config = dict(
    n_layer=8,
    d_model=160,
    n_head=5,
    n_kv_head=5,
    head_dim=32,
    d_mlp=640,
    vocab_size=720,
    activation='relu',
    norm='layernorm',
    norm_place='pre',
    norm_eps=1e-06,
    positions='learned',
    qk_norm=False,
    attn_scale=0.177,
    bias='all',
    tie_embeddings=True,
    parallel_block=False,
    init='normal',
    init_std_qkv=0.0395,
    init_std_o=0.00988,
    init_std_up=0.0395,
    init_std_down=0.00988,
    optimizer='adamw',
    lr=0.00179,
    beta1=0.9,
    beta2=0.98,
    weight_decay=0.044,
    lr_head=0.00708,
    grad_clip=1.0,
    warmup_steps=456,
    schedule='wsd',
    decay_fraction=1.0,
    decay_shape='linear',
    final_lr_fraction=0.1,
    batch_tokens=16384,
    seq_len=512,
    doc_mask=True,
    train_tokens=197200000,
    steps=12037,
    dataset='wikipedia_en',
)
MLP neurons of a small language model. Each row is named by its layer, matrix (up: input weights) and neuron, and shows model dimensions 0-159. Each number is 128 + 32 x the weight over its row's rms, rounded and kept within 0 to 255. Numbers have three digits each.
A block is one neuron, or neurons of one layer that tend to fire together. After each block is what it responds to, as a language model described it from the Wikipedia text at the highest values.

L4.up47:147189113161093112144116143122121118107127099103174096147095152130089084129165046223125183139142056093161163163098111121097123143113139142153112167140134142150136124113138097138075071106155137096174165111120172128167144082111130132145162073118082075120166124118155113190178175137147134180154193083121148078195153141117121188174092143144147157064131117155098109169047145117114102100093099089151130121129157134071128090128073169122126137146105117149092095152182143161128101100137115
L4.up91:184232086120150100113078116122163115109144127052122110123125093103109115126171076108170148168139119059165158155114102140075172134138097102158082163155130180083138139133093148139064085142134144135158165095127137103188164184120071107151123099131171132129128122107134114114132194114143156142130222095096144128114127144113121147136155113058070061084116153130146098103079092157103124101123189136103104116161080159128123140167132090140167120117161185164128146135155119190100122089120162
L4.up149:052147150166151123136129118151129104148118137081118101080087096097126133150129115133134120170133096135174167134137133073090154099122151114153063221163158180153126106082169148121131124099135128130124133184152146130129121138100115159216146157109118112105100189085114088104206135137157113088123181080096174140120111132131107168142184102089114206127136080128180158094090102139192062084116153077154125045168090101102124133159127148118143103064099143150142123098134156133100113104096169
L4.up244:092132113117140119105114116056118116154220099067132151152164100151083132067094142120120135189198166123136148127090111115109116115161095162198086136087139155114106092078119079145101098122159114124127135181179151117167110132133116201140112173061113106163135185089173128183103116095076129147111143113160144148157144141075162184169127139154123134081143064091080123157109076117163133083123140104141128123133100092125097170145115113132140144094144179159170162123100101217130108146091157
L4.up260:119133124150132069074169102068113156071132155124083135174123145168118152153124052133136137154052173125139174092069127145109136107159137122171080138151113171122135142132134174133132154103097103090172160198174082069154122140158122146182087141164087110098100163142119089135175165143139107159103127172127160174195147155148105137162095090046106101143091113119146146136150126205095155119185157124100109117114132169083128121143169162064103116097128059157094098133110120175100105122155130
L4.up313:097172116151145102124130116115153079145122103086119139190136134129116148136032102164171129135227086106207146139177117112049191101077128154118162164125150144123140112054147144122121123122163085107182136147107136130059147124121159180122133139180134069115080188120130105154107136179128138119111100099169111095194125128089112084128150157122100111066118129113166109105108095117169126098094105115110154171122126121110161144163090130074158170090121083182149095143164150115156127193143135
L4.up454:100148159087161117103153106061146130102163157082128114132157060106068147100099126151081146169115142086135138115131117118128145113100133147119100159110179139100156096065157127123113090145134122081171135112071102114148059171104120112140112144120111141133136176110135096159080149111138161106166083141132149113206108138190145174129138155171096074119117115098165164110078139108109064146136144127082125175186087142056126168191144111143130112094191197175152146093078123198053134117150133
L4.up499:123151085128103061097121116102112060116158183036075101148183141102084149128052115125116149150165148107096170133096145106095175114150112090192100184176141142121129092080111155122102096113111112116214088136119074121158171146125105128101100220153096131139079169128117092148166167119151119100186149121137136116142133112113158141162161154104115110128127121110183151164057145105076149076098172139121150161118138136100112158163150119160111140075093108142169143139149128201150123091123145
Responds to: Prepositions (to, on, in, at, from) right after a past-participle or passive verb, as in returned to, dissolved on March, constructed in.

L4.up30:187147121161151138143100082093122134166121182091105105166129102169121127179095102119136130156141164151185142084104095164164175088129084134181080185093149146140072090135185115150037100121116194131070141109108124101158173173126119147101200050135108139073140150121178064114065178125092125090095144095130121180135097120102151146101115161105116094128163098127155124093129127093149062124069139109086125108147148164149129120107109075151149134160174132140132126170124139175168109115097128
L4.up204:168191124163132105102088107118125120136133115089136110112147110104188107161126065160121133168164119128175223121066123095088120111122119106214093154090148126125106059092133182142081034165080078076164204134157095125189168136070091166144152089155147144117134158169184107084115117113124158122160133106113114084176123141103120163116127129096097068138109168120116119131103116094079156079127116094097123123147090128112116149108080104154148158102148159159144149161183123150132116143121146
L4.up285:153166145123145097088150067099133108123146131078124146103118148090131105128073148111096132152146184119170116159056126147152162139151125170214118086062107155123140128063156125138157082126117120108169164096175108128190110124125096109076135088138121160097113150103105137100075130168158145096170138142102127119146071137134142088111177160099097147177175084123111102166122137093101052101117096107112120115166118153095125120043184062108160157113172175163143141164118141172214118177110120
L4.up332:097078172207116126083127095096142126147124150114104109121174120173100188179118076082107151111106122087150167109088165141074128119149144149100137192149122208112075045100215136126122112094108084143151190202061085135119107137135095099132140163076087105100120118155136096136113066100112171119130139123144132128134143122137086106057123145122126116191136108146140129136152122101113111109129133072114124078159065109159108133135177115145129153112134140176139131171112180153169119168185154
L4.up363:133149139112128125069128108107185158104077159165144143077080110185195105176075126142146130112129109139170145131094144147168125082123128105140075132082173145101128108144181083143089101088078114175136231181074132119154097095154117138140074131168120115130141099183132139154114075116151146151152123086161086132095151129202179128143115112132133088151067144109150132127143095112099104117186140133159151060185068103083137096078112145127128171116107080175154084187127120125153110128144144
L4.up387:092115132142128160122090146088102117136140123082173135174147140133086136108105103165167099065115148148129118168068084159117126092132113097137066106131106181065161060156159092139131070068062061126163167143142053084153121104106122084131186112121116149085135112105134108135174094118112138115113137156170138115174156144213136146128054140103111080127128088100102139166116099113124114117154176162132151107150120176090164108099079109150200180126146130187129131149096141169185113151126160
L4.up426:162165157178142136108169091069155139147214105127186080119134116125148084129100019127159128134119167064186191135131130093120134124051112071166114085159120160150113138075154061143110120123090164119155128108109158102165095103181097129140135104089096080140093136090106120079158094159086142144117096086116143115126107155164120138158129156129122095167124068112121120159135085137130129138102127144113091138164131110088098133166135141101147136214118180140123101183162130193170134128129186
L4.up498:116120148146162146104111073055165111113146116139114116113078113160154112130096074079162152169118160127221218148054112113148136055116100120153147143046167183140109132090159067131121111096105148102142224136175144096121183040073109146098134144156121104094116106098135150117160113184099130158127124158179095104172098132184129151166157147132129071104131110128107128146138127155128076118158161119147130128168092115129122153131105091128121152164128127159148101135107150159173106174113130
Responds to: Final word piece completing a function word split across tokens, such as af-ter, ab-out, wh-en, be-ing, on-ly, especially before "the".

L2.up70:086100128150074093118173089159146142124142139159191118160122127148126117169156096120106184142125115133113237121108102093069086100116054121130130081121154130145170100122154088142094128115147148146138136147069167146142065069140099215172085114131122156141128143103133127086120128170143127111134117137120045157174090113205126112135101166072107113126098086091176111134144143123103176137121122094138132075172106144071116148118105126042170154122145126147127173098183132181176142127142158
L2.up77:143081131135073101149105119070138125148157130051100131141128123079137099107059120139118200167144121140146129116077135138126043243125106117213100164133124112138104098057112160129077125135123119114113082082095075124139079144106106191138078135119157104121097179100124132156158153114113192164143138162165124111111124151086077117123135147135084116126183104098227111116165099126118093098175133145127123112157096150150153124107179129132132104126127100164139111129148143179174119110173160
L2.up94:163163133113097114092067087147111101139142145110111146112092142093081128118123094136121163207153085154113142128135102095193133109160168106196105163168140097145110103136095056126103118121109186121167107103151172169132138137108131112127110150159172071052118100123132143169117229116156098041148138146164152131185159099111167112118177179061098132092137120141170109134092151132109097105123107035133121130157155038113154118117097143093050148123126117141118148134108119127123106116144140
L2.up95:150155135178065114109095076121155113157160102098165131180095104123105110157142156099116163143176060173158177196142186098085091126089102121190147124086096128113109129126128130138141124108120095129132105151129161149133172134125105177176168161096111072164116078083136221215101136082187156110098097145129040196186147152163147132132162092100138133108152146104134106132115137116126118115090106150158119149141175132083104129109088131074099106133090144153119151174164092087122113145100099
L2.up140:104083145127066107109153072103081124109117117130131119125157157175139105177137132167127181195128162095140226136107048166175146145146118121133150154076128067129177128109105126121126071118133089137142160055117111132143093108097100147121064167128130159120145106134153171082109147108197151149100155131133122089114110163178111189100116127108112108137144051109167136141090148146081058117132077066126111118103117150160152128140103135132149117136160129169130122121168118191189096111214101
L2.up175:181174137182156100123115060105143099133159097165093148083123120080153133123117029133127098182143127166163165125142104097167137146096106084181120124124092063143079141110094129143150101147126119161170121123182154137169096183133150115103140130144182139127144139104017158141124201120085123113166123177117156165161148121117108164186119181148108142054082077125131125137075104148110105075104143116103097112106127144119157116121120137106106091071151140143136190165149071126164115080152145
L2.up383:152135144137083115076098083118119134186141131083131084165144128104126096149115148094112157219221102165106217123136115131083087176126149092219091155164148174113151106086109110130143111112111176086202130124119137097154113144134078128142087153144070112116138146060134111132075174150154178191075123101136109155153110127126130162153129112088137040086140136094158139154127102086166119090084119105125131173146099108127132138127075128106099131122154118144128149112189145155153153123085112
L2.up489:089132150121098127083099104133138130202104142108106126162095117180132109141084086089117141126113150153134168192139142159091148150146097120168138139075133212118077125084151093143081118105171139079165129108089051063137105137168124101132203149111116131146081092144167136095161170197130150163097128119121085158118091142177123134107123132120138111126103163113159123140058098089194053100087089090145125140164114143114152128117157134162151154174123167150146105159189144145189121106210140
Responds to: Prepositions that introduce a following noun phrase, strongest on the split "d-uring" before time spans (during the winter), also "of", "to", "in".

L3.up240:171101140144136114086102129085160121200169106086151130142137142065128134154160095073114114152193095121216170100140091143077133113124130121192118133167123175108065124135156128135169102133128178146180180124139128098171058106140125096150105117158097128117137198104140071117124150103112151097148124053164133158154151128094114181118146086044118129105140114131104170127136137154190069047099122120119157143113089129137144117147098191132159118088102107163131189152132144145142132130199128
Responds to: Prepositions, mostly in and at, right before a place name: born 1950 in Bournemouth, schedule rows at Clemson, and New in New York.

L3.up220:075118166115127114145099119102099105112184067109111165162163114126095153085108159096122151143106113111185170156132198065118071068165060147173206169186167072160149123161135097151101126131140133119106138149134158070187164139081121169141168170186111121152130160076062153162114158113096116132103128171083159158129130072078175104117063097114095058109114201125161147106099076136138147118143161095136111144133139134158134104095118127121131131071142130118106135141095110115139146130131117
Responds to: Short vowel-plus-consonant pieces early in a word, mostly "un" right after an initial consonant (H-un-garian, R-un-s, f-un-ctions), also ur, og, ed, and digits after a decimal point.

L2.up64:106180086086053129126128092103128135123102203073105163224091128088139127168061106111155137152139126121144155129152070143189149156160095105115142116104111110157089136130102131173174126046126174115099124083111094160132149059127125155182135105158110139094112140133114147123130139144154109105128128094112107138171133080216153158080114163154109102150138112135144047077114101118132141135140159169164107125137113104112187127153159095103149134057134146145051156059161121132091146104107150
L2.up134:128184159137142114154069126110175119097086123136131115094146152093155150153105081116094102160112093139120133193074100095139121094115158123142160153079135114140126122141138104147083113114119164135124162110077176138166186080122158130200157122092137136053110088148109177141141188147154079109129163111101038132119149067152182099150121219065097167161072090094130134145105135146124141120119113124168110114139143095095158152115158137160132245067113126148132144115092143113126149103139181
L2.up374:082140109131156123144094122113129125155146132097098119132142102151096131145140077083139187118130173178115123114103063129111130127183075091160104155164176129174117130102133118146158145109161133109095160226123104117147155160118158176156127100117138122084062129149157104143140151198118143103091121076129096141126120162185097142153083119074100195137050099137171142111104124056168138113180115147142109116175138134000120181100116104129069150098145079139113152149165120105120145113122133
L2.up398:129199135074167099148149102100105121167130106116092162082079101101122083075104115104136086165133136095120125055090084103156070152140098139140177145112096116168123126144132053156065145132139153159064162148130118131204185060093116193167130110112189159084141161162100138151099137116086120109152151102093109145114142051132204139108089164185103146121117106107128149100094136135121143116133158133144102123140101138071157156106138132118204183065172117142158137147092121140111135128149138
L2.up410:102143111133140142087135101065152113156106156094123107118079163077108077114153114149084165143154155050098148119064054098138120136192196178159114149121152152110149137137137149138096111119127144154190198148142190105099140107097080206160121119128172128123092123202170160144128102080151094046186152124167084111104121097131189087081078118075127134144123127133107111109148139149086131109121143136128103087204179146117133104112074133149117142128117105127122136093168156150117164093116146
L2.up440:126199096086084131138095147088120126145129087155136188068107079124060179115156121119198082115129093118126148144111084110106060134163128133185164085131148103128162107118146063143158077143102141100101213222128083117119148082131172159164159138125152120171118106201065150148143139084086134123126146110103168096140137130149111156111141198103114141149169140122117155102088122108127128105146172137142099118106112095073119126111118104139192162058117135145138111169125079096133136155151176
L2.up466:090119159130090108166103117127180160140126072073148122120128074105139149109090081094107159155128104134183160151124135076157134101081155186137158147097138126145067140157143091141126109101123162126147160155091176129074143162103140207236115126135173100069092132127089142173157178181166084105129124125118042106127146109137106116103072096130125166104119074093124131106139119132144118091127114152162122050166150094091136144090112158079055183074167099136119162147123111127112132133136161
L2.up485:146139181093145111169159117115113118210099134084127150030144129126125108076126076147098130111118158133155127095177164155110111118044057185221130130077124153107144107132150088139064118113114154136112083165135129185135188113100105165124154109118129149092126177155083109138143125119105173167129166113181146116123155152152122094095106166169098166138139149102168100099146091063085128111097115120097128093145084126105171143085162126143180174192159128132151086128095076099139158126135099
Responds to: Word-internal subword pieces, mostly "ur" after an opening letter, as in C-ur-rent, T-ur-nout, E-ur-opean, feat-ur-ed; occasionally ap, up, str.

L2.up81:140126129134071104121174069101119115136110140165201113140143127101146135140170083158120153171122113057154197139079073164109168129146087069164069156114089120071123097111178099132085119118104130102179112124138086146147111119095104206136118134098138152091148032170146109102151101156184104149082148122108152084192154126144082166094141200171102164132164048105145115105105129195122130121129147101121133173139113172115127112168158154109131132103148144152144136119109092151094078112154143
L2.up103:138136108118142103148039090115108129169105093063120113128124145143124100125075084106137144131128120105132153092075112154103124124140103102213131165099157154132084102090185090156083151137144160116127130113127093121188152156173135187150123130127088157094105131058100098090167138148077105146146108145123130119157170122113100121156151202173128102146121090120090122166157099164243096101102167120155160042121110192065138135093166143118193111064166118138123145140119094137152135160133103
L2.up116:155128129130112130119055101109107119193123122149130117087105112158065115099069027138158085116133118114200175102086114117157139109117120092179119152126191156066155118087187084136101096136147111131144180093156070085161174116122153211137177089126139128083131148090084123096154143185081102125103135124134139087168131131084108097101150151173108078104101064134089121125157120185172081106120134101121137138157128155095151112140167100116147147133193147155136101130113139136107141126208119
L2.up297:102119131119112114119118086138108135122129121104143137110091083162103113098118108140142092117141127085147166074126139111108129070163114147132123140157144085129125126115162050140143115119100084134112182097169177044174134135083107126113143109126142129061171131049050134146120149221080190118135160163102158100169076136073133147114141080117117117056129170136131129141089122201096142128125144065133140084121132147066130129074173089132158210141100163145129086082117121176163126144148169
L2.up364:110152117110107115119091081083111128161138105067127138138062127165061097104119108108164177140097094065156186148086140119112100070166114120170156173117136083112147064136142069136120117121147089167145123179175132078183165115108136208147123142115132079126148135111127182127082149111103107146049130178126154147208171128122191151096080162171083082161155096130105128116162133198177096148087153132117134136130115130084144106143105147066187134122162125137140122125080106105121123152146131
L2.up520:166206134110157116125111105104122145159134108132133119084109076146092120162153138121170150094125103106193168123085104176164119148136083128207151156103185165129123079151131133128134103156151105099089206119153121057211155142091093145111195104122126170080141144104120199089169130199071148120092136102132139130143143139136137143130159174147106130115098106122112104147137059119178058117137154083147128080132100168079153119100126054076154136154183116131120074165107111153147113116123107
L2.up622:122089134144169119087095100130101112190143147063173156126122066168123129112126083144106075167131104142142198135066093118149113041148144091193061159120183147125110130067133100140097078135130125131163094097177127093189123091141112132087195157101126140113131170085096121168109164149074157137141126138121135141195141103110165171117083177098107112125117052099122107121184086159170090134140141075109128107142110154146151118183109106147132154161115163149122081105095104115142115143134196
L2.up638:125163115132118112094140080127106127176177109130179131093086082081096114109106132175240123144116141124211151094084076132175159158109126082126084157094202123122148132123196072140139081144105151120164193080163051109146189101126103185110138111121152110058131131202117122079151131149152126103097113139085155086151126130149089155089126186149115097083118126138174115126129129167197139139151148144119120152128129167105146094141142088094130120110129145145108159106075113151128118115158154
Responds to: Word-final pieces of auxiliaries and participles, mostly "be-ing" and "be-en" before a main verb, also "-ing" participles, "when", "most", "is/are".

L3.up603:079086127079105110148191101076143140077172192123159120173126092131072093121115063129122142124137176085106143122085127174125136110151098130155077130118143200095111106119170056134063111119117117112156099166120091092144083140153083117129115110138085129106162153150086137160130101171147168150147117093112126107133160138162081142174110164150119092172138052111091115119120122135170093119138107075124122096157085124051152146150178122113197143110167150161116136120079093216135124160192143
Responds to: Final inflection pieces completing a verb split across tokens (-ed, -ing, -es, -t), in biographical or historical narrative, e.g. serv|ed, tak|ing, brough|t.

L3.up557:134103193082154100141165072087192144127130083094159117062062102132089098159116082083178106141116108081136194088122115175110082098086130140170120173144144129113125111097168094137062117119155150140092172149100176093144116121173067185116133107085148136082134170100093167137196105159101152133134137169118118133097131135178140122098185074121097149169119131121115123113131087171125120115120177103138117088192091142076128163144200145106164157164157158140125089127089092178125141143129149
Responds to: Final pieces that complete common function words split into fragments, mostly "betwe|en", also "thre|e", "whil|e", "th|is", "h|ave", "becaus|e".

L4.up51:121130110129075094091131133089061144141160104090154139080105064170109130112125089137170055070123098139088204145151148085163101135137135143134129119206155148129129133121094084159146124114091123120139132183099138107188110126164050197158092141128099135118109181085128167108119112174120145125119101128084152172111130076145104138157102151174144092160072195078157138082160062167212126148144181118130094107146114117116089142106180118093162121088162139139112128148128101180127106129094134
L4.up298:095102084141121082113134105097160117110063159088156180130127108204120076172197145084100149114141141105146113111167125145114091109115126150113139106143144119119156112100094097150100156147109118099122157172050122152124139145105098178207117112141111062063131236077162118131173122154142125128161147106115119095120145120125121150106141133140125130126126142123126112089156050152086114132176125098136207185174117126141095190095140201130183166173130120137139100136153051133081155109092117
L4.up378:052137144157174127118118135107063073113205165074108102090099110135109098088143171136116114126090085110158135137091106090109099091126070119110153092152104135140141150148126100151107113089103109137128129155132070149146195102094120182180178139086151104049108145097091123174156126159131158190115212152083172158103160130118141110087088159088136164130109149091133104118106087174167137134157141127160142135115123154117129154122081171117084194070112176146118145081062131166139108134151180
L4.up413:147067163149080109187146125055127117088125144115130110168110113155095149169158062118129111173132086113208175105125202146111129115111129130117175100133130089171144081091170043142092133087108143108141135133131103099147175091115100134158159113093109093034130127110102128144136147126130092163134108132096136154132147095207067125114085160087129075108107116111145121155151072190158143131141186119151082126098142126102100123099201164099155134156133136161079130189147130111158147127187132
L4.up436:102150121126124078120118108088084073071122157162113171108107133156074151130116108109124164071138136009106126090153206103124114082150112186129172159156119093131120123098102128137078123070123164145183143183140150126127129085121105153137104191110098113115109221145105151128112109165130137143128142159170123141140140156132179070150106102132121174134130119090174146110129083128089134119119139083178192093201169097082184156101083168079125154124179115153149115125139118164113166104148116
L4.up514:128106144128147099133108113101091117123154114089101141116149135125088207126135148112108121108134155065138162147163199130077151124119073161103152094121139171082067141103059106136089130164103138127181123177157113152103149113092119213156101138133157136056121120092143118153134120117057214128116211117109177170078103081153115125123076165123131084159154139110145087156163106171136136114158143075174124151097119122116100168149194102129154120098126125151125153057118107177157159099103189
L4.up553:150130091148149112177128103097115073169166113080135177175133108102085104132113101128104168189099147098137143147173194094123121096108125160131159100129118166122114117149135112152154164166132043108195125153147159109146139100148054150163102155121118124123141143063129156122075138095094130134185132110105160169162143071077124160140155106162114095104122141125148100181097049116069148100100200149157110153079102178111118093106130131102133144046120114134100129115130061162146220128093115
L4.up594:072146115091100051105123075115097123056113158101090156104092132221089132172088097098160132127171129157117128122113168125113104137138107163109172130169132125154110105165116125159067104126069063192157131161132113121152146098179116190159091135124122044104092150139153183145153116189099179159095139176121194109126077071139109160169083130141129121163091109133100127128152093140111114118127150122170116187173107095119107091112193124109150148130197134145119115102143148157097141113144101
Responds to: Second word piece that follows a split-off initial w, W, wh, b or B, usually a vowel fragment, e.g. W-ig(an), w-it, W-ear(s), B-u(t).

L4.up50:090138108125072148133115112097067174114158081114167125180140130200060136126121067081171137136138161018168138122131136085133121098131100078094168112117195148149098121054141146152104141109076116102110154179139090121136107138074107129135124197134130102090121114115177149118097132174078110200177104107176103132120142120161185105147107120074135108090084088096163131075130100181151122117181152141124117128094105097102124140163115135081122131107165165150145088114145155114131149132123194
L4.up70:134093163203171132117086113038116137119164122145133133116137131103094159153102077128161182163129111102192133130136133095143101139085091166185106163109129157124111132046167140130120108113076115117114144124095093116137146101092077210111166121143148149070078194121154098149151079130070072124166098113124133125163100132108119105088083138111121095157157110104191148161181104176141102092169152089105120155190136122112133171156197154122144111168122120168106134152140073152169097181134156
L4.up117:136137121077156119191126104103104127113102178116101136096122167149105127115138116136115141107099122099084119124122112118201092080137122150144116155091133140137112120121159122137144081101120171115150156139118180095255153153078117124111132145126185076110118112133138200105131157115095192124123175121128172144132129144161227137113172191121076144103149092116137117157133099173131080087150135118158114118133118134074120138116116118036107149114136145146135076136094062245190145128132138
L4.up135:106150153168174074107128133133087112123183088126119163135132058083072182151176159154141159142158092116119094182166201121178125158147086168136148153076149124136107127096119141159165130111083104148167134164188114112110124101095081148135107137170143081134128183074104120135113161125098148122059135124104158186196081113083162110076091163105083094055163122128149106110097072124146129113152102127161138105121111095122093156128111125042134126142141178156115081102152117146183154123109077
L4.up238:152103154146150113148125082113069137114156090120141108171119134176076097132138088136178066136109073102136109144132217075196125090167121125128102144075174137063125138103144121152111137134061079111145164234148079076147094144154110147102116156132134137149094133163174148099127142118126176138124116155109106162146085110119171161158098135162086116167103171132151129086136103110181122128123161080106105112101107094138086164163169156157139126120158154145165088094115040123210141122114164
L4.up277:130138083145142082080127134114145129099184133133068142076127142182090137099154121114150055136119137139140111104096107063172192108108112168116121203131204112095174095067187104146144113112081082132120143124124109152142144182070095139123127159171124146156075121157156131109160100126182153114135118119084148128198051076111141167130151131107084135146138075095133137123164115104172106147209109080135127108143125095094080209157145133087124111151172118138141105096107094118144111170122175
L4.up447:094102136152187128122107138052087114142146122142141178098107124173079149136129178183146108141078072121157179120073121052109111086185115150115144168112177132140173129074149113155049104124113117105102146093133145088172151168102075166123161174128144121058127121130144130111113123204090109168156140119117105175150139119095157072095140115067087083141103079132119113112114081142134149139177210059134099119153110091163135162115132152166150166125138145142123164126128084163103095155142171
L4.up595:181157160162142093140150059121074118158167111085126112114142088127127099107074123114156094148101128094089136151169164092165118122124079134124060111141145166072108124115113100134072141137097114108153130180124143111147058175134129174145147140135146120150106097146151135078112148182146176180112120147088129112174081120101150132153197114126128161154107077088148075147131094149078135117102222087109073191122077079087138114226155158150140104127132140175166087108115082173122136122141142
Responds to: Final pieces that complete common function words split into fragments, especially before (befor-e), plus th-ough, th-r-ough, th-is, th-an, beg-an.